MLP neurons of a small language model. Each row is named by its layer, matrix (gate and up: input weights; down: output weights) and neuron, and shows model dimensions 0-223. Each number is 128 + 32 x the weight over its row's rms, rounded and kept within 0 to 255. Numbers have three digits each. A neuron's up and down rows have the sign that makes its largest values positive.
After each neuron's rows, "fires before" lists the tokens most often just after its 100 highest values on Wikipedia text that the model never trained on; "fires in" lists the words (lower case) most often at its 100 highest values on Wikipedia text that the model never trained on.

L3.gate795:175121111162108164126109208064109157135199093092170157118161140125129138101107146107144159054159132161144094130158130164158132154103162114119154178115136130125122096145119107184125104084161118056101141194134148130150126096149134043116159177139146120138123117062144083144143068162157196106089155146101138072144140142129175089154151116131117184105121148112086112123107085117116186142135115078133098094127128191153168141120098204163132099141108159102206169115092107095150122141139119160184161146057167117152130090121139150180111106126124169135089063088077128166169080170072123135138141166130124112193146162123119061131153112075143082113151190124134113121140105148071136121159
L3.up795:108145118128102036173103111112158100094124134158083122122094145117133145159094114135141111124196044174126110158149085149204108164109092137129059134109136107124090156142094151133011086143141152187122100113122144119147142105158119109159157200176109138151159144101190156099158122112106147117098151150153165192140040095140103154126124095034163104161118122134115147124110139127110066143104171090159112085066082156116132128071101108135129151083157154140161142101158115095092144117085042107128136131146112130178116099128146132130143152118181139129132129130069116110139091125132129140073101127089108109197113145094130127152168155148138099183108172075105103098101075085108080088143
L3.down795:160105116085181141158151112080140129136091086114056112128122140146119087160098186106165119129121126152087228106099108155146151097093117130132133223080131096070139130097129064145142106099168146194112137080062184109140122136088153122162067135125162131081109115133208100164133192187145138097142171116106090141147124100125132076158090129099130103113121163123156119090120091120189111109138081179118119205123085113119121061082166115084103090136173144101124096125146144136148133092090111138178151094107123160158143138166162096127154155061157122129142176129148121150112180081135161136115104160158178113110147102078157153117153085135125148107136057102166170134174134180186130130144
fires before: " ", "se", "ue", "e", "'"
fires in: "april", "december", "defense", "avenue"

L10.gate569:130099075090142121089090086146170133126087131172166093089114117162170098156139085144109115094139125081128093082126107176077093117126118098108130119126107128140175112156159185117110099112106146095169140121177137137112201077067046117178161135125106107154078091131134153085079138163114106123151070137122142138147097110142091095143082130124141128101156119108144110110152144076138107208159159112137078151072103096086038148117101071188131135145104175179164093086116168194102071067108106123080112124111121146098076142149081128095126111083148095184108165095099117162059117113118133163116140070111135048130116151100082106140156109134093148138111132159190158135189093128107135127097
L10.up569:189100119130063114158054162107120123164186137110133066092085103125122165098147122106165099135131151160166104151160104159075159092188148088128130138183101141122126122116105121115104197089118130151113086167119079077162193107141163119136158147196067149103132088141102195158118120118141121138171139139071175089107113069124161161131209142079119136164026151146178127090096113106133130144081112110190161114134141123109117128166155123131131092126129127103123141136078084129158087166130188150079203158147117170110141097083146151150122131141177106106118160079144098154129161111148130133149119128094091124139092169062081078149127167163132096164119093085108147195096131125097079114137
L10.down569:163145097081094102141111107153118089146102117135121103121073203122115111145177073095085148151137160142188184202136087152193133134173167134187130143132110112139131137150153076109114114116148103123104161124115127051097078102080145061149097146121100176174146142098173185188139096123205116167127134124156152150115094087176162081178158087158134184154132093124108098116128112139131161160112081123152143106172086136106127134150167135136150122145113146131134140120062033130144079139117118147150168138155166121129161169121170143113097058113142129103067118156121139102158201094176084127141149215133084141179076136114092114146114129082101106117099140130066185129115109126124160124087
fires before: " ", " the", " S", " B"
fires in: "in", "between", "on", "from", "to", "near"

L4.gate321:118104086115078138152117098076188147111117063091176120096139153106157126112055117171119134210141040118142115157126143133115092146125150052082153139171143121142143068165178097133101112085128151111101102153066106118156187057153099077086141147111122143171123124171123167091192090095152198110165125175103114110133127134134142150169110167191098138100122130104112124129139081138120123120191112147109125109116092163090121139188157143192160091129107142139072164078121171070100118142134188071094073104150121174089119067115079171119102126099134178141176137131162110139189132153130124106177139114147091082121162151102095130078137146162116127160154134074128142152094121130130095110152
L4.up321:067148161073135182118110124131167143118177106104113137140119158126154138083117091111100144108129118189146087087093075177174055116089113108184152123140163114086087128120129099158154118086184141108084151162118091138161108139110075093168122179092098125135110115134143154164139069151115125145132107167192147148130172128099167116135130166143142119104158130170087129114138164105182105140076097183163181176154114132146107122174179113147127103068096088210214121126134118135171148192127149099157109085087124125069157141171123133127092119149158110059078133093194168131112137159178195129173118136102081111112100129112100089143157152168086191170088116119168092138086144154118164097136
L4.down321:082129114065079196152101143102127113122107072084130161170203105133132140096113073067095107083117123178109110114145121117124077109125146096053123118141113102150188144116138108153108113120151170140116100197101101121117083107091093100153185144097122044146127145157140165122107137142148166121133152142165145127146138149115100115085124136083089176103115082132176112147155138109138078078120096096037120161094088095091147139096084165129082160128139132143147147151175205173142160176108128145155166057146107122092099152117104132156138080143066124111133070114135173141166147119143116164116138112098116130141167139154082160063162225147131186152089184118183108119080110124103125115154
fires before: " ", " the", "ur", "ess"
fires in: "of", "early", "december", "century", "the", "and"

L3.gate520:137105075138167173171132120108117170114169135131150101186116133097156180138160184066140150198074152117114090131115097127086155146091113091162146120169140216169178171112130110175162103154171106101214154124181096140138199116143107129110105152116125108114126140169140114171080115173035118139140153170149144124081120143100115191115070122121085122092099136187093113149132094121119124115121092151111154090138132119119178138177099161153151143132103137192132132155132151136103175164089123145196114137171151080174085090166122119144109122044130125125132079120109163127156097126156140083063124094125083074116079094119140125149130109157071185092108140116136165135052142094117110128101
L3.up520:087139148085100121104179165167089102116176143176116125134139136098231148142108096215133118179128170128116129087135117147117076121167125112147089116132162086107091110087126175155139081163114102076114108194131099095195159076129155076130146121165162109161094115169077137168114180154143110140124141121132099150132075163209099169145138176143151137115121119091180177101155101084107177091095137179120076132119132134122056065102164148143175106138210136135142103149126133099146116113086107108171097101149102123112106144186156177126163094117146143141075163078149156116170138065073161106122191107114149096131101114124152109121081114158111119122115107130127094107160044136126150089157
L3.down520:187167186084066088110153107116137127109081208102094117150129150112147085146164141094093119156161064159120142125102167165167108121138126144115084110130159141118187069072100099159159111131126162050137106130142150156117113136133092074138139155221150134137097102102112116121076090178149158127107167178126131075138120118134128121130128145149103148109105081126138101157141137119131180139106098160139104078128085165183175142120104136242143132149114108125151141091151104171144121110038070153107172145164144131128139073083195133147135133116079165113108101128126141164089097108106112154052091100104182143114167071077128081100137084120149098086101174093124120178082125097109128110113
fires before: "ian", "ia", " of", "ant", "ic", "ly"
fires in: "australian", "australia", "president", "support", "historic"

L10.gate1155:142138130106122156160120135127078114147156017079093089147082180091125133133142067148118154133147089145095143133106110121139086195111151101132127176136139126127110111131076147087135152159079139097111099162049122084138199119128122086135136161080101120163177148086098079086073131138106046100167128122173153116112106126160123185136165125126118100133161117131176150099159060120095211182089165090138069092096116131099118189104134113129188176094199173115145118100100113102096148105123153154116138178113113116121166121125070146102112154138117080150096104096133142158152126176037130134129154113174107148131134163130094148134146093141111078153138160176102117131057168154159088100109
L10.up1155:108127155204095160168106109096164069150164132161178146119142097094064120144106137101124146102136128196094108136073117088195095172199121120082103121194115079155132125169100111101139104117118177091140107136114154146157138134086130124074130139151062167161108148060075086123124085131102113137158140134150189114136109136126128156159120223081124139114079132111076121071165137093152166128157150120128120082077173163109130119140116130102101169126087128189199164100101144121088134125129139126175124118124147114147163126071124108094129098115109099107145141092095080086124169055159179112145082087064055116156107171151121080114120074137156109151093122177131120128158172142126134124060
L10.down1155:104111110141157067248136091111143088172134166169113152118080109123112100081128170093091108112101127123134106066131113177145133101114098161076148124049115135125130093176103079142148157136092133119111074047142113125163162110145129104119108186128110156098187147104069139121172145098122134123143082128127125094096112153153154130126105153080059146079133125154084139178115090107152067090122127124156110131195124179155136171128159116119105099177183151091130136167103240089097133145102158135128095089091115071118175117086147151173157176143104159112134125150162177131119136118169139160069125134078157141130115171094148128160162140168174154148140104166145120176061149119103158161132
fires before: "ary", "c", "g", "inal"
fires in: "february", "announced", "young", "semifinals"

L3.gate669:116154090100123119167132087138117105116134125102150139138158162140123172154105106135167144130128178115142088082153178191137097148175156102132139105146144224140139087118138078076135141127104150098092152124204113144190144140140114142093102136121065102149088129195070119156088141115102120118179087103140113107143089161130117109164104141170113165112142089146111069072129117074101104090185115182138157136167108099099103075171142092097112163151088150119134176129135123133079129112115115110144093130111116129120131108094082161169087188119132136154125061154182103139100128120154180169169113075149104099106107081127116120115071081094164128029131076158154175097068120144082170092032
L3.up669:074154145135191147139120168130151126165140130102083183114120105092165125096137132229144136099054120160128100122056137151149179136150125071111136154149129109080085112112099079115094129139165137046141137086148093118109138083125124166150118179156158102222153089115139099164099071102118141138154103128104113089127100098119088118177167161105132146111118176157137141094154116081149181126073151202188067133156046143157125126096149115148153145157092098150135081123115119088153105140132175141141109074113098147188135155082119092138123114138111146083130147079113170183139108107114128161143132126153101207120146159091087129094094148103164082114075147176169124142153167191091141129162
L3.down669:104143087141140125116144129087141128101184104148062117107100104130081132118173179075118045112122111100166102146107087164161068076105132080118140099177117166147130140165156112089099106119081049108088127167160088139172126049126104122124167169128104129123139140142134162172151161119079112181133118153102131166148138147103154125185131076172076188191113139167120119171137147151095150122115160175142090114148141171123074125111127153166139096131105119102106112088096164166092152048150120105136143149062162133073089064156121125147142183161135105119165109119222146066137132094076113104086089147106108076153137115144115154104179114136078165160077137170144124138090118109102070129107
fires before: "c", "g", "d", "duc"
fires in: "three", "announced", "third", "young", "introduced"

L10.gate359:164079170163089180128114137133120149125109137091123168166135128154173077095121160151182126131101149129188184202129162112138040129156100131126193134163129110124120097167095091139135110102168091158132129146116095150148129169158111134129099141164145083110117096167106164127194142106145099123104112183166128106134122149117137106099084182168132164153109075096111133127157106077138068154144058111144159132126080132132099177177053152160087108148167168101143122121136142113180129110177166140081076178155106190147108060080133122133093174090137084109163135112099076162163063120179069144143142119162151066114080178158105107151114084150174137083125188105091115111107107160094138117098
L10.up359:138117176110153136141145194117110158198160077139132146155225102082074202110142049153117087121112119168142083148158033123196104143093116137144148115090170131134136125107161174136125149138097119106103110090177113148140077141085141127112183098075134119142089153130133108127118129132067148126124132090114097129134049125155147075139175094114066135114082157115122177180125147163122107180102148099137188128103086175148147072087129097132166155054164146087129116172118153156134100116118172172143124155115130160157156136153156176179095120144181128083087155103126063144153113147179132086140165104053141146182118102105139142169107136154125134141105112100099083120106106089090159137125
L10.down359:131171137112097068155073124062208129171110124107139146120147088116136125134173111120148138106087128090180169098100164179110068161142126129153141118119094157131099140100098093111105103097125180097102126061140186104137093097152118174116081168106163210110157119136093149158172140146143139174189131096111139140070111111141112125153150151173113147126132142152149104103084089168108126089165120113102170132100125124165163088129089144179154149119097108094181122106119135105125138150141203131110090133122068195102087150115103127104119151145092146093214182129101107144010163122182060123174144083090129152114132113125110151108141104125174130150122129105079171189098122196075132112155
fires before: " ", "ember", "is", "o", "ial", "pr"
fires in: "december", "january", "francisco", "april", "october", "february"

L5.gate569:072121164108119140132106063100143179093164126142125057117111174099132151177126080136170172114125112096137093096102146153120156127068132129146090099147138087072120128172160054103109114046108100086194106193107103108101159101134107138186115130166143117185154070128105111166130147139166148090103164031124189179144098145120117104134214156143108179173098142139189141103072133140126141113167124109091141139164125118139073147138119124128207133123158175105151157121103141159104155113122136164093143131075075127156154099143090125136181111146145146140134103099159150154149167115123184070157194173124141125104131074160147153140171129142106123123129097166154141139132137129183104037151
L5.up569:139132127115117149130076149069153125048136136164154119136137119148126142089091117093128151126160166099127123165125133094057150108127162136121163114119186079141102145163161146140104073093130118093164128083108201100197129139158135138123098146061198163098152113155112135167132122130188106101144134147147109136078112106138090147146085154196104169088168078146124145102146171168100175065089142109068178138131153127132122116123176067177136129127119103141109108120136108101080097086134140112190103200126191117120000096104123184157147113155107116129134133154194198096174090121102134136140124111135110095121091091142140093072145131123070121202151128154154124116149089169136133103099
L5.down569:130135137151129076157119128114228114107160182119147185120122149085107098204130150163132111117088085137070056135120092121092145171075141149150147081085151142074085088150169090176100119026112116138146094118181108110128143094102161149109090126125173131065126145102138137089111097155128131107170118088139124164126106145104090115104121175092117128142162149168140164085114152197143152159131101127039103153113087126135089128131131126149111126100157177096146087095119143147071116132132090162106208121080065096123064073133147077149100126112140124139099085134117117146094044124104132117119064138095118159096132082163101150144176119160095193142119120156110120144111137178171100156165
fires before: "ch", "ished", " the", "is", "ican", "ut"
fires in: "research", "within", "published", "republican"